{"norm_eps": 1e-05, "init_std_o": 0.0, "beta1": 0.9, "train_tokens": 162400000}
MLP neurons of a small language model. Each row is named by its layer, matrix (gate and up: input weights) and neuron, and shows model dimensions 0-127. Each number is 128 + 24 x the weight over its row's rms, rounded and kept within 0 to 255. A neuron's up and down rows have the sign that makes its largest values positive.
Before each neuron's rows is what it responds to, as a language model described it from the Wikipedia text at the highest values.

Responds to: Sentence-opening transitions
L7.gate343 [113 162 121 166  97 107 133 112 166 131 123 164 129 156 106 118 129 104 116 127  71 142 118 129 170 130 117 131 100 101 113 105 117 151 115  50 108  80 105  69 120 131 156 117 111 121 113 141 149  95  86 142 133 160 136 140 161 124 116 109 163 137 140  78 110 164 108  83 121 113 125 141 105 119 177 134 164 106 135 130 113 170 118 143 110 140 122 121 148  60 103 147 132 140 135 123  92 122 147 147 138 151 112 143 189 116 162 119 141 134  86 121 109 140 130 102 122 107 152 152  95 144 165 146 114 122 127 132]
L7.up343 [148 141 126 118 148  93 117 121 139 178 151 150 140  96  94 110 157 120 129 114 117  87 158 134 105 153 131 159 164  85 142 152 120 129 119 125  99 138 100 118 107 101 100 137 118 126 139  94 129 156  94 125 124 112 130 102 109 124 136 115 121 129 158 133 152 103 107 124 148 112  80 140  77 114  94 170 143 121 146  86  98 118 114  61 152 184 141 126 144 124 113 120 148  95 143 141 132 141 126 119 105 121 110 137 123 102 148 109 135 164 103 108 163 163 129 148 131 117 125 139 166  89 167  98 128 178 140 109]

Responds to: Mid-word fragments and "parent"
L2.gate202 [143 129 130 157 113 125  89 162 107 129 125  97 111 141 144 133 112 102 107 145 212 116 128 148 125  79 138 128 123  93 104 122  47 155 146 141 129 141 132 108 108 172 166 167 165 142 100 129  99 174 115 142 161 104 183 133 138 149 135 133 107 122 134 131 113 103 132 148 179  94 138 121 121 100 131 156 108 135 113 157 147 158  79 155 154 146 122 125 116 129 139 155 123 128 112 124 138 168 142  83 125 113 117 115 143 185 118 109 139 118 116 131 111 168 106 133 145 135 157 162 140 113 154 129 144 129  96 123]
L2.up202 [143 151 128 150 105 133  88  93 123 108 121  93 115 119 179 135 156  88 156 161 133 141 128 111 138 143 162 142 119  78 155 168 130 130 124 142 119 128 143 139 167 124 153 157 126 113 113 117 110 165 115 131 118 129 147  99 102  99 146 100  96 137 135 134 170 115 124 152 140 149 105 148  96 153 105 128 136  89  96 110 124 121 144  93  81 149 176  79 152 151  89 116 109 115 103 124 113 135 119 128 111  82 129 108 120 120 146 122  94 111  82 121 189 157 127 102 150 156 111 185 134 164 138 118 137 120 132 153]

Responds to: Quantifier determiners
L2.gate615 [132  46 125 120  98 133 119 158 119 105 150 128 120 185  83 123 143 117 155 101  71 151 157 119 150 119 103 156 132 116 144 130 151 153 119 139  99 137 101 135 126  97 101 121  97 114 156 149 106 107 143 135 127  97 118 137 112 121 131  95 145 127 105 122 111 100 107 112 161 136  98 110  96 160  95 168 133  95 110 119 117 129 141  69  93 128 128 103 160 149  88  95 143 137 102 150 163 127 165  83  87  96 127 115 108 141 146  83 138 126 135 143 124 111 119 133 124 129 187 105 147 126 155 102  96 155 115 120]
L2.up615 [ 89 113 137 121 135 136 127 184 109  87 148 128 108 143 117 107 117 110 148 122 121 127 131 139 207 125  95 166 127 138 114 134 160 162 142 111  91  97  82 160 123 129  93 116 117 131 103 139  99 121 107 168 120 144 111 118 108 149 160 129  91 109 121  65 139 175 107 132 151 147 125  97 117 155 113 147 141 104 123 144 124 118  90  71 135 121 141 103 132 104 109 108 115 153 144 104 136 130 125 114 131 136 135 116 163  80 129 123 167 162 110 136 143 138 116 147 105 115 130  87 146 123 130  78 121 107 103 175]

Responds to: Predicts upcoming personal name
L7.gate286 [127 115 160 124 124 166 143 151  87 108 105 111 165 117 118 132 181 144 133 106  80 111 155 150  94 112 126 124 141 163 129 124  70 144 121 136  69 103 130  97 141 101 144 131 131 148  93 106 135 114 151 125 139 110 164 146 109 121  73 143 143 143 126 142 138 102 110 118 155 105 108 114 120 101 114  86 155 122 103 145 112 171 148 116 134 147 158 117 140 100 162 123 133 126 110 104 103 107 124 151 147 175 100 146 121 148 131 122 110 119 122 135 148 130 150 116 149 145 166 153  90 151 128 121 143 109 127 156]
L7.up286 [116  88 126 141 118 136 132 115 153 119 122 112  83 113 149 142 104  97  67 151 147 122 111  93 137 151 122 132  90 102  99 109 136  78 191 110 157  83 110 120 154 152 139 125 143 166 128 124 115 126 134 139 117 158 166 103 118 164 100 108 199 133 143 123 144 110 157  86 146 166 116 136  84 137 138 127 159 102 154 135 131 147 122  69 140 130 145 126 136 129 125 129 135 143 136 104 123 133 102 117  94 122 147 103 126 105 120 133 129 144  70 145 128 117 142 162 131 166 153 107 159 151  96 136 117 136 144 127]

Responds to: Pre-verb slot tokens
L5.gate444 [113 135 117 140  99 134 152 165 133 123 129 149 143 130 148 124 114 126  85 146  93 106 143 121 124  95 155 116 114  92 160  89 125  99 129 107 132 123 110 155 112 198 133 116 134  89 146 135  86  94 102  97 152 130 142 151 116 163 102 113 157 101 146  79 138 144 106 106 145 103 126 115 141 110 125 148 105 119  74 132 100  77 124  85 155 120 165 155 187 121 154 150 129 148 121 129 114 139 101 108 172 161 135 127 116 133 127 138 112 155 143 126  95 109 151 153 145  87 120 142 126 152 163 126 170 124 140  95]
L5.up444 [106 135 120 172 152 118 164 151 127 144 127 142 108 129 141 129 153 146 137 178 111 137 174  98 122 141 173 144  96 108 130 117 109 158 141 149 139 132 111 136 131 166 100 187 147 104 114 140 151 114 106 119 132  87 114 141 124 132 113 126 134 136 119 120 127 164 112 124  93  78  97 137 115 101  66 148  86 124 138 124  96  94 120 103  87 109 123 113  80 116 164 170 121 150 143 137 110 146 104 160 141  95 132 116 110 103 111 156 159 131  98 170 140  87 161 150 100 137 166 155 107 121 180 139 168 118 143 114]

Responds to: Mid-word fragments after prefix
L5.gate568 [ 97 122 141 142 107 116  84 108  87 136 129 161 126 130 125 162 106 135 128 173 186 129 125  94 133 140 160 137 141 155 108  78 146 115 151 161 131 124 133 165  93  84  89 139 144 177 150 141 148 180 162 137 165 153  96 133 130 102 100 126 148  94 161 130 120 127 171 149 113 111 162 139 117 166 109 129 121 135  83 147 136 175 104 144 139 111 129 159 112 155 138 107 152 140 118 127 104 154 147 153 167  96 175 109 123 121 158 118 146 121 110 128 103 160 146 111 109 141 123  76 139 126 130 142 115 159 117 109]
L5.up568 [119 178 133 141  87  79 101 126 160 109  92 143 138 115  96 131 189 188  93 115  96 110 111 138 130 119  92 112 136 123 157  89 128  83 131 168 130 119 120 139 156 101 143  99 157 153 136 155 144 135  98 154 192 118 131 105 124 124 137 149 101 166 109 116 120  99  97 126 118 135  90 128  95 162 142 158 145 154 171 147 114  98 126 166 121 124 117 105 133 120 108  81 130 138 131 134 108  87 170 137 121 107 120 141  93 108 111 128 103  89 136 148 148 124 136 119 137 109 127 105 146 105 129 136 144 130 162 123]

Responds to: Sentence-opening adverbial connectives
L5.gate1 [150 113  95 124 146 105 148 115 138 124 134 148 107 102 116 105 124 116 135 114 155 126 126 132 138 109 151 119 102 131 142  94  89 117 142 200 106 102 130  92 133 129 122 123 119 109 142 178 151 122 108 158 150 124 152 142 146 134 139 132 121 113 109 111 139 105 154  73 103 139  78 117 113  87 146 187 159 136  93 152 133 125 130 116  94 141 109 132 183 130 161 108 145 123 117  99  85 169 125  99  83 128 133 108 137  99 151 150 112 162 111 140 139 138 159 118 114 153 142 162 104 134 142 141 125 167 140 142]
L5.up1 [118 123  83 152 110  89 104 131 135 114 159 117 158  73 127 120 148 112 174 111 174 101 156 138 120 128 108 142 121 162 127 147 111 172 113 127 187 158 102 151 113 136 133 122  98  90 151 126  89 121 105 140 102 169 107 158 130 136 110  86 164 142 119  78 167 111 120 104  99 109 165 148 142 115 117 154 154 144 152 127 143 126 160  87  98 142 103 109  84 116 113 119 102 111 150 101 124 134 142 199 100 157 159 118 144 120 133 125 177 133 136 158 123 156 115 145 111 121 183 145 150 102 138 143 124 156 140  95]

Responds to: Mid-word name fragments
L7.gate349 [ 98 170 112 122 111 133  91 113 102 129 118 139  97 159 161 174 126  93  81 128 124 118  85 122  94 140 132  70  97 142 177 107 149 133 136 158 124 107 163 101 110 131 145 105 113 121 162 151 162 144 149 153 165 113 135 126 115 121 119 159  87 147 141 114 153 111 146 148 140 125  95 121 135 153 119 171 112  90 115 136 111 117  74 160 144 160 116 105  85 142 120 112 125 151  97  92  99 116 122 131 141 125 101 115 131 133 140 116 104 149  88 126 178 130 142 122 103 129 136 124 114 119 149 142 141 116 164 136]
L7.up349 [123 107 149 132 142  80  93 108 100 129 162 144 102 158 130  96 109 121 120 162 132 143  82 116 186 105 122 121 111 132 137 125 106 156 139 118 150 157 112 169 132 116 110 160 130 131 151 120 143 153 128 159 146  88 133 137 132 103 130 108  93 120  52 100 134 132 148 153 134 160  75 149 139 147  98 137 113 137 104 188 130 132  76 173 120 161 148 130 125  78 113 167 128 115 135 111 128 129 101 113 132 108 113 160 142  97 111 162  82 145 156 132 136 138 165 130 151 180 147 103 122 128 126 149 140 122 114 168]

Responds to: Auxiliaries and negated contractions
L2.gate102 [140 122 142 152 137 114 161 131 103 122 143 120 140 131 111 123 100 137  98 125 150 125 156 117 136  74 140 125 119 142 104 133  89 117 203  95 134 102 140 149 131 178 138 130 131 118  98 144 135 123 147 146 139 174 124 141 155 111 147 140 131 132 142  94 110 157 177 107 183 146 121 146  92 132 194 143 120 114 138 123 143 143  87 112 136 116 133 155 100 135  99 106 142 112 134  82 141 147 107 163 138 105 157  77 103 153 103 161 135 170 129 124 144  76 102  91 123 134 126 183 150 131 140 133 160  94 148 131]
L2.up102 [114 163 145 106 155 143 160 136 144 130 134 146 144 160 117 158 109 120 149 131 108 139 131 143 160  80  82 123 139 150 125  97  76 147 140 110 172 132 147 138 126 188 116 136  94 111 110 139 170 135 135 139 142 149 128 147 175 150  98 184 131 107  94 145 121 128 135 160 145 127 122 114  73 123 132 131 146 118 172 108 139 134  54 117 118 157 113 128 146  97 181  78 149 145 121 130 154 141 123 104 130  94 166 116 133 135  99 107 146 133 150 121 111 101 127 139 135 155  54 138 155 111 118 119 111 133 139 110]

Responds to: Nationality codes; passive "by"
L2.gate503 [149 118 146 132 133 139 118 130 153 107 101 110  57 101 161 117 184 111  94 111 132 108 151 164  79 104  74 150 125 135 132 137 149  75 162 142 134 120 147 148 134 124 143 124 116 107 142 129 151 139 133 145 165  82 134  81  96 148 158 118 135 125 128 135 146 169 148 119  98 138 148 149 137 114 119 170 131  86 142 169 116 124 149  84 150 125 115  85 147 149 157 105  88  70  95 110 114 125 141 132 141 116 130 131 115 120 146 142 100 150 145 151 155 132 135  75 141 132 137 100 167 162 118 120 149 116 141  86]
L2.up503 [155 118 126 161 146 108 127 131 113 108 136 121 158 122 110 117 135 135 122 100 102 110 159 100  93 138 121 151 100 128 128 139 133  91 145 137 132 157 106 167 150 129 125 127 186 127 118 115 149  81 161 131 152 118 110 127  95 113 114 147 133 168 132 125 119 147 121 103 101 150 132 121 176 127 139  93 147 166 144 152  93 143 148 123 116 135 124 110  81 124 108 125 145 134 125 105  68 159 143 173  90 155 133 124 166  90 157  92 111 139 126 152 157 118 143 130 138 136  76 155  95 138  92 138 178 100 102 129]

Responds to: Modals before bare verbs
L7.gate188 [143 131 116 154 132 127 119 156 111 113 120 134 126 160 148 131 114  90 114 108 145 107 126 128 127 124 108 136  86 112 129  59 148 127 185  93 134 103 162 120 133  97 148  84 123 126 118 146 127  93 101 117 138 168  97 106 161 129 147 180 150 137 120 115 106 156 135 102 124 100 119 145 112  68 107 134 104  83 122 106 132 104 102 134 144 159 115 145 178 132 111 113  99 112  80 104 149 134 125  98 153 117 146 102 129 143 120 138 153 135 138 135 130 108  94  93  98 116  99 103  72 130 139 128 150 163 100 109]
L7.up188 [136 116  99 139 137 142 125 141  89 135 147 166 132 152  92 103  99 113  97 172 135 102 155 144 118 168  90 145 117 115 124 123  86 116 129 103 165 123 102 161 157 125 113 123 156 133 136 133 117 143 160 135 123 102 114 129 182  91 136 149 151 118  91  83  93 138  89 121 106 139 116 154  89 159 108 151 114 176 135 112 140  97 126 152 144 111  97 112 104 122 186 106 108 110 124 159 138  95 105 128 133 142 128 169  89 122 142 130 133 169 119 151 118 135 143 153 124 155  98  76 173 101 134 139  89 106 120 119]